MLP neurons of a small language model. Each row is named by its layer, matrix (gate and up: input weights) and neuron, and shows model dimensions 0-127. Each number is 500 + 25 x the weight over its row's rms, rounded and kept within 0 to 999. Numbers have three digits each. A neuron's up and down rows have the sign that makes its largest values positive.
A block is one neuron, or neurons of one layer that tend to fire together. After each block is what it responds to, as a language model described it from the Wikipedia text at the highest values.

L4.gate22:512499478495504510507503531552520470489505473501451518477500427515451489501503497510498516528478524479503506506491493459503518548453492486480533514543497498507509492503505487460535513536490524519507525456482454476513505501492491481477500518522485498494506513485479509500495547482458482487513493493449467529499477521469529494549478531481539491493506487543548508504521509520516506535497
L4.up22:502531510490501493478504525486495524474499499504476512535503505492529500512494492533530472523461503478485490523472519503476521438521483449534522481483492531451522528544532489523521503498505484479528494491492470448486501521531460528499553461523517474477476465517509528525482525509501432529515482467528541463467462516524514491485510479467534506510484536490511510492529470520524522496462
L4.gate340:495448451514474505504518540527498492485502474484500568517514490440489524522514501524529523506536504474537532535488541470562475491480519475485528496480499478508503507503485493475481491523492505493468525508499529517512512542504506515493480499463529482527531466551518526485502542447533500552451502539495509492518509506493545516478500509508490469489462507518513483496515477496465492477471
L4.up340:459470477548528506444500531504498519517500495546527508491524486489478524502473455498494458492501519488468521433530500455531491499470477490467562488525514518505520496485475496529529514491532483484474483498460509478480515524535493496495505524521496547499501472525478506463483470489461470478492519510527511439533503523481542456512562525532510542520477523520484545483503500535451521500504
Description: Mid-word fragments, esp. "rit". Middle pieces of split words, most strongly rit in writer, writing and written, plus middle digits of years (2008, 1997) and K/Z name starts like Kilmarnock.

L5.gate123:521497461515470479502540534536490464479535475563527522473449475498517525474515455517500526501540494542505529471515479506542531521485511461511522488506534539496476525488487482486486534472499494479462485511492485495485508481514496430502515506513470538506502495521462476522493455523524537577468460467468477496500439519559511509535499489467506512522465479480485496489491490492497495515485
L5.up123:489445528504489504486499573468513513497486518484461503513494562540500516510488481469495532533505500482533522509502520491481495502490481489491516516495483476449527487518501498483513528501488526515477480503493524510467497516561465555505485463523545527520453523501469483482516493532480489498490491510498493519510492449517509516520506487477446492540480514474497496478528517476486520510499
L5.gate211:523493485500451531507502543516463490471544482455470447495536456478537523481508518494521480514499475551502523477516494511474474503540480463500522504450483519505539519475495520518509473519528478533501518517504471537482530528524547480494493480495482468459510477519491502476491486477503463557487562515540507510478495503522501492468532497530528482523492507477504506526516510459495521523502
L5.up211:465495510460477476494536524488473541514568523527523506531537466475511521501513475493531477485514493501491476494510509510495498489504485513553465502509501529450481487522492517508475505499465494493510467497475480511525425490487480515505490532452472523497479550486531455504467514482480495540467545452449485497487485504501525494518496483503495463494457478489511478517511479515506497500481
L5.gate242:519562473455497459535479508499491464499480489497525471479484485439510510451479466499531553477490496477498486498525512481544503498463532509519541506517489468470461522543492491506508508532509501501490502510532543519508529483485510473541490523507463483520498511513538522523513468493497512494516512512485524481496516496493495491441498464483480475520491497472470522483505462510490482500485
L5.up242:530480485490494501495499499442531478460507478540493475486505544504522475456486478491530510505464486481485541505486475508508485525481500461468512524491493488485494518505482526504471456530427517525492477460489488451470452523515503511489500484559520511497511412490546467482483481500536457493478518511481481493454523474489460502491527526516487478457521495488492548537511490459492516452485
L5.gate295:510536486552509453491505483468538480517548491545488513505506458483507496469513510516533552499461453503488474498515483507459510468545498509470501489488470523480528502509486499510522485459473503505473462481506499517520509523490473490493511523532488478481519513451518494533504492488524527500457541471517430445486481517457470531453524482486481491508482440468477517523499485470508492479468
L5.up295:508514492507474451480482539484506510509514571504456463476489477474473515498505508504526563518514523508499457515505493494488484501494516483473495525502493490470519496515506515517501511538516516489514494487494523540516484571520502529531484473562471505487501478520474494518551529552500465503494492511490505491507495487537491487518522513482518453470535473493495526508499503472463477505509
L5.gate437:548490439504528516478527504480491504526476473537494502467532456518494495475486485483520515507445483493502495493483467496493510527501480497469513502510510476452523487522481534481501547483517471496488472523477529499521508483482483511482474514493484513514448486518554473505505535508508536567501534499488530517508487560495516498522484500484494507499450491548542502540480451458471514492469
L5.up437:479452538533473518490526500474525495481524475522532500468512493469507500486489536515506479517480508503499489479481488528516456480494501460469498523464482501471496519550490556475518501487574503454462481511465528496557512451500478494521485493498484422463536449531558524500510527503480511547497525541462504480482518490450505489507490510527510473530497499509483491523496456518504500496505
L5.gate603:449469498497506486440564480478501467482525508531523529548495527479503530511480501517521512531480480503492486500548523547506472471547520526537487479534470507501507499487461532513485549540512493472492494503478488541530530547520494543484481452535509499517529480478524504491461528476480486489502485524528531512505546488475470543522457498515477507486502499512472524512501540459493488482482
L5.up603:476505523484532483530468475511450481522494500504539470505522516491535513503507508488481480504477524498538478486466492532491514526522496507505516507487536516499500487524532541497457513484481540518514445505479495543495524480451493495491500529491497503496480455520525499478490482450495456478505564495494533445462479488482531520481495464551491502491474479495533499495511480492513548511482
L5.gate604:543501470487510507452498490470536462461500488466451456488483524481495466481500450467476495493467497466477521511485484507476507485470493493501474525464510496527480472479516482515474484520479504484514486507455513530459554506468519491510506507494509448468526482452550518491479497492515509467503457491540460497469475479507472476493521536515494490529521424528483500490487516488479524464485
L5.up604:524578549519462513528520464454511458520513494491499481487530479470541499496491505477529520464489524485517529487509500522493511470507538499477474469491469524476472569499475513468539472475470503485532519489500458472472549489502484530517532498515461509491508462507508510536523497486519450479513511505510533516506474456503518522520533473486481493495486501514531493529510492542500480473488
L5.gate682:531508470518501532493527460504535459462475514514503454487517471492521469513471490495558474463484487519499485530489512456456523495482483483495502502501537490499490490475480534531524466532489527468530479507503468460476508521498528513512456565509499486503468459520525470490482504487461439510464499501443562503502474486500515486491507488509515496509505495529476496480490429472467454504466
L5.up682:503444495499486509532498473536493480495503500475484451526520487495478486530514465472487522514541496508545505505504529488435485483472495533498510517514506474505503533537464534483538520468473546507494529472451471483499522478494538552503506532524446516511495475527481500518453457530480502521432510545512483497504534482508559472470509512517494470519511517522455502530509468527473515495535
Description: Split-off K and compass pieces. Word-initial k/K pieces split from the rest of a word (k-eep, k-ids, K-ing, K-night, k-m) and split-off compass-direction pieces (s-outh, w-est, e-ast, N-orth).

L7.gate89:511466477531464523538449497487529534529465489509513514471489429513494509458472477500515535489478508464481487527460462498494519485448443518482467494523512483540476481499547500495523524482493464459540488510582471496451501435525508516490516495506458521495517516494551512528502479483492491508511489470495485492488475531509523461483489499493504481476488504467521518456477485445483488499531
L7.up89:485478507508496498467531522494526534519495457472511500497466487492486520522519493534486481508484489456480517518493452460479496491493452470487504484499512509465521489484469532510482451491484511506438460477493466473514520510492496492465503459532510500520485531540493495494480430490488477461464495476518472507516504456522514498483497499545466514444504528483477499464488492495505480495472
L7.gate137:498502527551489489536466496505517533529487505514511488519491519466460451505486477545464455519509509483460511511502513453539454468505497508482542478506523493503492489562472499502515448488492485502516510534502500470514480530511552517489527512511506488514512472442510456551500487499541545484513533540516481467521512533494493511500483504507502498477480519495519507485468528481462523514483
L7.up137:535464488450519504515468508523507491556511491465527532507462529497498474518435490484512503508501512523504503506490484508474490490521483482504533506491502504527531493518534509499442471489489509491519478492516503490523529534543520524473512456514517500489487461497504473513473491495489517554526465502483506515513517513517526448486520503492485542489498513486521558469483497421491448513460
L7.gate509:523477492469466502486542520493519544529513514514510492496508536521490530487469474486501525498456515513531493487500495518474482530521495520517519487526495493542499492513504513519544512484522467505579508506508469529461510485517542510476510491462453470513467461484515509490510475518474522501473472517461515501481533491490518450510518506506493521481485487481474539542533509459510539499477
L7.up509:533502506507502516537490535527482509495486499508467502540561505538514497543485456523460486523500498461537487532489525485502490477483504504496480454511526480487481455465502510461526482505525469467473450498507510472464558461542517524497487490464479516518527487510512508520477492491511541500536515497513493520498495493487515491536510505535500545498472523490548458557522481499535542506488
L7.gate595:487411493514495467493476520507497508491463494501499488473539481571492506477471491513478503461480453489504512483504451514487489515518538455480491507463507487526434548477497486509505507491531455490508518493518507502462537491498499510445502512500435518481505471488547513502476492479466491494483492500470488507502483543550497477462546484508470503515476472490506511502502510488467525473501
L7.up595:515478517494518482521500490517509500524519490509477507479493495484440462498478501581477478485510517521461524491482515477459540507456488475509507472493500511528469518469523508453519535530486518448467504513531485524490455467531532508487508478526480502470482494496497559523485499517505531516493469520534546540493498501488507481499465539499489501492502532499525538485453507444523467459494
Description: Plural noun endings. Plural suffix pieces ending a noun for a group of people or agents, often sentence subjects, such as researcher-s, investigat-ors, employe-es.

L5.gate110:519460486460506445545505505482507454520530542481513471471504455538499513508479517454501469487515462501502482527423478512501504508474461518496500499492485514470496491471534506522482467513489491508501499510468522498490483529492491544497445465502451508476462533460505479491508491462498513525481532499472505500527498504479497468485493498486510471534481444456481501496433530485468506495475
L5.up110:526537466495490481479485475482508509482478479514467463453500504487437510515491508464496519475545459499492521531508484482489455489511469514480469523474521469485446502476512493521506514505510507489471492524462476494534519463474537510501511515503461505551483474479499510487521526473475533483491482526512514509474488514539485534484496506517504490477468502521537524464503537539489519491495
L5.gate188:521493485509541542479498545422481543470487524458470469503505516465453496478523444471526449513510490525511583471515490479476479524492484479505525499507504510476541476481521526464455508481499505512536489529490511495498519506535477470488461486478492493499512471540443509525547506492524490482510516498412549508509471482515495500458481513517486483467518526473489510512523508510509477511486
L5.up188:511502511512501491479540519492499483470443481536478522526494498471523516515483481462468520501506477489511490519496513463504479462528507460523501525449569530504486485460508497457481497457485480517465509554450473511516466539509455469520476525496494542497490478471521470516511536546528504525528509478489475475502514444504477523457489516537538537556527502479505490515550543498533544514516
L5.gate224:487480494558513544537481462487536528466485493521526488494506509497492504500492492476516575483475498526514471492447522471490522487524476506446519458484544531497498533489495541496515541486500501514528505496441462514508492488520494512467483509472509554454537465505532495493527500482492522508440491533519587478542494496502492503481487494538488484521548481479560510509495473487487505502478
L5.up224:472450499507480510453488494458548495485479510473503489497504477493476507526452540480528476512518469525485508503501490535502493539480495495454475524481506501513524517509490512495518480462514510491473500511467540513463443479496518521522497466500514493483550470524477457501522481477514466532487483458516465468500486540478487465476463487513566532584495512519522496512479497492496522468505
L5.gate269:514520498514483489474522468502486553491527500509532490476478531499462528496511489496530443500528454509529520524548442478490501557497447487476515545471492497496503518476500479497526456527521523513504535466529480509514504530466465524466480493486464494486530446524478530523489483476445484529530526517483477528496473514496453514475518536484464495506500518488549516493531520460495544490461
L5.up269:497528504484479508515527460482473457512491527521483513492517499517457512468525493485496522448506494515513539523470518463506464513479460531473511526510522550469496467501510509484487470543508463466535523504484487489471480496499530499451496517529518500506475506492523512507506554508514477495502561549508527445492464499497480492490472472491498492535508486482498497537449510544476481454497
L5.gate426:530515510511470495562465543495499512488538481479516501462469513541462512456484514499520487478489498459496512483502487514486464457515467529495541435536483523490480487495504521465478497479491502490495528566498532553537511482491514539485506537472477489463505512514490482549506471506500517477481496565556521490445491455500477513528520498530513489512505509471515498531453549490473535504459
L5.up426:487466513508522526508456480507523523515470545478457545514502508507490511483500485444535469499493452513515504544525480476476506530472515502496488532537523536553517483565475429555545534463514464483551487510452520476502498533487517559494504514503502477513467509463487527488472546494507523519515499494478508487475497499548546503514490500471515551491488460510451455482474484484469518503491
L5.gate441:465491458503493526526424491532511521515570546466475516499483462499472455459510482524474540521470488519519489495517488496510536510487494465446526504470498510506486434492502512480509517480495465464485500474488466506491512483487491508482526521459496500495484513497532457539518471446540492503503525519527544488486516553484519475496445495517501480498494502524500527542474522482477512527472
L5.up441:438465480532483482497504516515511524514465497456504538453520512460464465505542502438495527505489547503534492522457491500461507527511472489519469521501508454504540528532509504477433500502467517495508509519477509552553493467509497527461499514495504509477486504478505503482500515560496516503517510539524470518506537542510481492536494492473486450495513498528498505477444483505535472476472
L5.gate647:516476475523491517484496502517500481473484485508507524460509481485481470505503560478529496477509530450466477477501518478515512499492473477489493476488484505481494480497528549474510477479506516449517531486497504501512465450492458510495504489465505495512496538509503486479513514448525536522525457512502522500465491539474519520535489495523524476511489495516518487461487484485476456512480
L5.up647:524492459514512540459498475457525502509511499541468519513535456513481485503519509516492508445519497491519501498451527460488484493499466469526500478503494524498479451499491535494493504516527533481540500476469431455504526518475497488473525517489532478520431469514493455461504486514494549495468524475546519476448474554459551513532491508520498502537499498535519471527492459510498480463486
L5.gate699:516504476509453439506502477526525513466518518478501505504510511521482497498517503486527531480502512520503480514458474480525466484526528527493475520486524467527532517544474510505496502462478489466527483511501500552528510474473497520510521473510499507518487503456506502527532456542516522492495528497501534522482524527521453472486495465507559497479475471500478496542472497502541521486503
L5.up699:505463474549513518531517479515511495542481513499487490433514509513486528477513526488535481479485526487434521510493484529502483489491505501487513496520483536501480485461473482519495509478465545488515486494469455517528491522498462511496538549491461454431505493492458459538513468491552549548547547531528516479441492476449496508503516503464491543497493528500485532508511518506497521512502
Description: Mid-token word and number completions. Second or later pieces inside numbers and split words, such as the 5 in 75' match minutes, u in guard or guys, ment in Entertainment.

L4.gate245:475528535484535483524508486497501464490524480495482467521530507460502514480480553498502492531519500503501536489525522479490478501494509478505480476520512571526502529490493545521509507533440542484499503476516448537510490497457511515476482500514503524531483523514486502504486510451504506481490502492474505527448483508451525477485513478472503493505513531527532492476489500447496463491506
L4.up245:486512465524511466569511453473465498495511498536524522491523456514508475478491484542502499467482516478473481452499493486470423520510562507501468507507492544445476512501491474494518530521475490508502544508487513453514490489491502531465495477524526503549495546530496522457475508509502498489538539521460513458482503496494545515553491507509481474502520457477504530511501484535461528488471
L4.gate670:488465464512511499557486479508493502550482482530515510510534493483450498455447460508494503530477498496460521495528490502510450501482516555473493493520440460471472507483499537474530493499494493535487535498516479462451455490476511526481525478527470476540521450521493503517453485458483463499486543455457494497461500508517538477495484515527508501471528488497504484491501525524470514499512
L4.up670:484473446490517542507479456485575515494466507489543499519514518467449440475491446550483487488491473482519554504524499496503481470457489489492512503505484509488467505499509514527499507526477458454494519474490535493490491476497513544455555510514468520493495511490497535511507445469492494485553527509518514502455518486483461489450505510474477505534491522482539494496507515497444524523522
Description: Plural noun endings. Word-final plural suffix pieces closing a noun split into several tokens, such as -s, -es, -ts, -ics (architects, impressionists, Catholics), occasionally other word endings.

L7.gate59:456502519489510517532517536515483512502454471482437513516468476480524488455498498484521526513506488513494530477514512496493528506541507520491509487459524551491454485483530511506468519489524460487494476508540477468495496478473486491457474470585451486498488504517506517516498521511477522480514524479534465462480526461507482495514501520549545489460527495493490494533483510515526496516505
L7.up59:502498498505480547462467509472517478520549496476540476508532495469524538471479500466511544484454480497490499458519504533503505489485531521470473485502459495468522516483491490489492487472484550484513453485518481486503492502543526497505497462544497484517483541507470448519532505511460480484486497465490476523410487482480468502506515485474527471475533473517474517479535451511492493511532
L7.gate525:543484532463509510507507472472514496479515477486495502508508469506525509477425493480481515486533478509477524513536480488481475486487472510521518509445505478518479514495469458544472469519474531466546528521443505529486530468493501497494517482565456498499502518500484503513465519491536510444482480467478486504472463488490492493516473544501493474466482470472471477487468489503479511537501
L7.up525:526475539484496515521512513462542499483507514487524499439523493532514476499505548466503536529452492491496515537503492537487504516440511497516486491510533470491497495535496508507526468501455498443517437512459527498521502524500489511520487517526516446496519489516498504520511499531503491486491497531561500487492538517489461553502525470498505485466511505509515476471496530475506475524494
L7.gate539:501486526490488464455495499512459489523479500496519499499511491527515505437477524503535523537482500470475512487540465495491510504468538493467477518454469509506497496508497507545501549471505508468519499518478481512530517451498491509490502501527470498508487468514542468531450491513496544500487504536495524568467477523579511498505450503528515496483476504531489460554497519501454521517482
L7.up539:523459524494505544482502489520464511529459453497463543493505466485471467472484487474484503537463506493479489472504503472475492518466472501521497495509507476488537505514496512494502530469493521466526526525508520539531548521509458536495500514511527474524492515478527501499493504502496497501502510520501480547512523481466450510499488502491466527468499478510505471510487534527491537539508
L7.gate639:559517437456502496477480529464511469468478491490504523483460552496508504524504479463509473507499483474499466487501480526492544526493477513496479484470500484524497543477489482524485468479479535479481482484479496532518552470516493503490529557518516473479483519538527515532460512508494527501530523524538473483501504497468512532520503492527526463495534481500470473534509498486516480515447
L7.up639:505480494492466525523455481496511488444516493480469462539527489514538497449502491495491504484521513504488495472489501501473533512543505509483492526473483501497508480469503499517530501485517512465502498482507474510497498517523556507545537493490498495547492566464509527540517523516467512451537553503515523509527500472516508516533466474491524490512507475458433505509518483472496517499491
Description: Compass-direction word endings. Word pieces that finish a word split across tokens, mostly compass adjectives (eas-tern, norther-n, N-orth), also others like contempor-ary, Bl-ack.

L4.gate268:476493503576496516483496486534515510504541529462495508500477453504477479503458495484528449516531461474494485475506500494488532500519511543454514483501462480494519480528453536530485496473481531519458548465464488485535483513473526538514497567483514538456517485546517553477481516492502458496496513527513474485468492510497515530491488446526510477480449500519508491516468480499485516529522
L4.up268:505485496481457503492493470511513459498480483509559466506497480514554493534499499558501471458544525511481486495566479522446496479497459479512482555532518508492512489491483478493480478484481527499532496513514481497471480542470511500482507504487492512481461501504487534521517524505485500492499482451496483509494521467466541495490503472456448490503502504503470463478481461485518545483513
L4.gate701:515479526492529483517467496466522552512535557519548471487533497510477497535525531488530532448496537439496520509496544489519520508512480530517506500481451506492516528527489454583512530453537550495427535517497495494507517508516500520513515507485543484479519508487502500494495483487500497506491510495508485515513516515529544514491486472531486475532483483477506523500448499500480542503504
L4.up701:537499548514483490492469531542488491533482507468487510444451507527486487455513525485541494505527489534508501502478497508524536562517492480501543487468486465519490513536492489510480492514464497536517484475496526549508491473479559519490512495513487468502482523507497446497487473517563462525494514542541492506446510478506493482512504477547483539466435482507470558467518487466458496507485
Description: Inner digits of numbers. Non-initial digits within multi-digit numbers in tables, ISBNs and case citations (03'7'.80, 60'9', 17'2'), plus mid-word fragments like hosp'it'al.

L5.gate53:512487484486531482511497488496531528452464480522480484466478503485489513496453564510523495530492495535468501531490508514501530483528517492495443538504479488451465476478498505494530542496523525475532514534504534505492523466522496483531517537505498470502477523465533506525488506485458514472515527509486546492492535492552482509478470503526508526501548452445497517459513495507512511529491
L5.up53:531517441535544538527521506467470508528471496459475470541503460505539518486513520494521527502488487481496466479498461434529499482487514441492474527507526553478489507536480511488524497497470504513494496507485500502507471454500496478505510512516487491514541503468477500533475494507546525522466484475511480509464496500479472497473486541515511512530495522516521492507499474514522500488484
L5.gate158:495498482496503472571496527519556514496487487514539538515565530486522515497516517529481516470526486487515482525491538500497505503528491507543510502485476492491484516471504491439510503495515503494471491477500496513509516463543482513505532511504499488487493457528500511506447507496461485490477515487534545453511450500560501520480521504575495491482522447488470504505456507513504465486458
L5.up158:479439519469457527473490488482499529507479438505510508524514518469467520534466518543495561474528498491463512492547512480514502502504505473492484537484443488483486475489472524510477525521505440496475488519516505471520512503484522534543510478528460509509472514488485531445483514509521517474508500489487577492506518511538522509458484515533498477492493480474493481483479505475516525531507
L5.gate178:454475461512530505527465468520521475488470487533524530519503454498482478480469470503477487548492489506498494507506558489526494512480484568492494526498475554489522483507483489477492489499497483484512481495536471541496484495511516486456539484508492470533506507530507519535479470480551466515462515505539510530467533505485490472489516489528508446507468471478485515500464497522491526540475
L5.up178:477480506443516473559473482467503501523461526523518520526475487469502490509476473510470501441461514486484481511491486489495496492497489451501515467506457493492481467510463535504539525541501510507476494529537491469521530534505496508459533466525474500496470452479520489541502461485452482495477494508490523530471513476528518487480528518512478504490476530489516490477539490512527500480504
L5.gate241:466464530526537433515487501499507465506498493545515486523479477531518488488469472479533514502557509474491502494500506471514492496490509539533498500493484485517462501510539512460518474498504472507484472525505470512500534534474484503480533469529532487514481520494533527501501506483533512502508488516523564581504460508513487517475476508559517496479481523531472483523460467470450518485458
L5.up241:511517477502474509507478460491491507483504477477509512511491531474524482480497487458494497499489521454518462473495507483450521474497509515480486522444512517493488517517554496500493461500473521497497530525530474505544479461473506528457519525490495521493461516522504507489484520513496548530524540517489488459442511508504523476479510457517476493502573491505511524476503494485451524486485
L5.gate289:529502476520480514532450459483520455510485502522507508506495457506493490484517496472528506504500500501505501510469508509484509502522491461465487545542492466481447471524500515517456495507532482526531484472444498507474511481474529524493450520492508529497534478508486510484483492497472513480501485518501484466475558541523497503486484452551502525459488527519527523495479506506478508482489
L5.up289:512514512475505528524476498496466503508487520495521472501469479503486510513507488514497474447494514480501527509501532512465483495484471526501533483486470519476507498484491546512481497503489524500498512446474488526512442441482559496451517470566505534467515488501491528501494464472497483475491460482492493506475507516527479509477507454492497457449526529476490518494476525571484512433497
L5.gate331:459422443516445495536502486493533507491534512504490510495534486500483500484470494483483530516498502496520499519505463493495491540529515521476504483494486508512494491478472520527499490497511450517540494470535527485481504459468498518522443479482531519531560456540485476489521463454513464497478511469478494499500545470481485464461464485537524466478524509503506525487509496461475524463478
L5.up331:540486477509465503506442533514517514496487484517489530521512443524469495532505524521481500524498486482470504501514525479500471518448495474533479483505555479490465460509482495485486516521500503479506570528474478503483473459522515506509509497461490510491507519515513546494507539517493480431505488511523494480516556493539469567499515492511519465471515484474476523534504510515480489493532
L5.gate422:460497533489542526505456494498487486504517493518527549537529494453499516452468448497524533465536497499503502497542482506514457492514541454485519483508506486480461480490459571527519517526505470522489517526534482513520492485487490468459522483497481552469477480519509487515488463476494522506460475500467513464447522483545511489520478493493539508479475496459510504490477501506490486532497
L5.up422:450500527496518512525495482537480486519444476528470563506482495487515427510477497531486457523491481484551434507496482507490550500480473522488507519505513550466488555474492540458511500475480487462532486492531450520497440484479519511463521499526502449512461499510493526467479462504500485523545493481475544537488502493527494495489491507500510484499495528545492505448490479483524463495529
L5.gate523:508498481497493501523473510504535508483477502477506548498484490460511464507471499464499492539491476503498492471479507483481560498550473483530518485445523508471483514444433484493502480495488444445485490514489487556532508514503522447520503473510525503490512478485483475512486501440482495464484508474529512500472485499487521487513516551490480530467547503490490521507482507493515512520464
L5.up523:495516494480493504538462546516496514503483488486501507569458482473493514456524483517482512494497488481492496525573531501437516502497514510488500488488487485482500494477515530478489489549465478485505468526496480523532511492536463505507508440498481518500501482449520504484508549499518491491478439513483521512470569515514478532496496507480481483468530509541545495491557528456490493542545
Description: Plural noun endings. Final word-piece completing a noun split across tokens, mostly plural endings such as sis-ters, s-ons, citiz-ens, stud-ents, and occas-ions, usually followed by of or punctuation.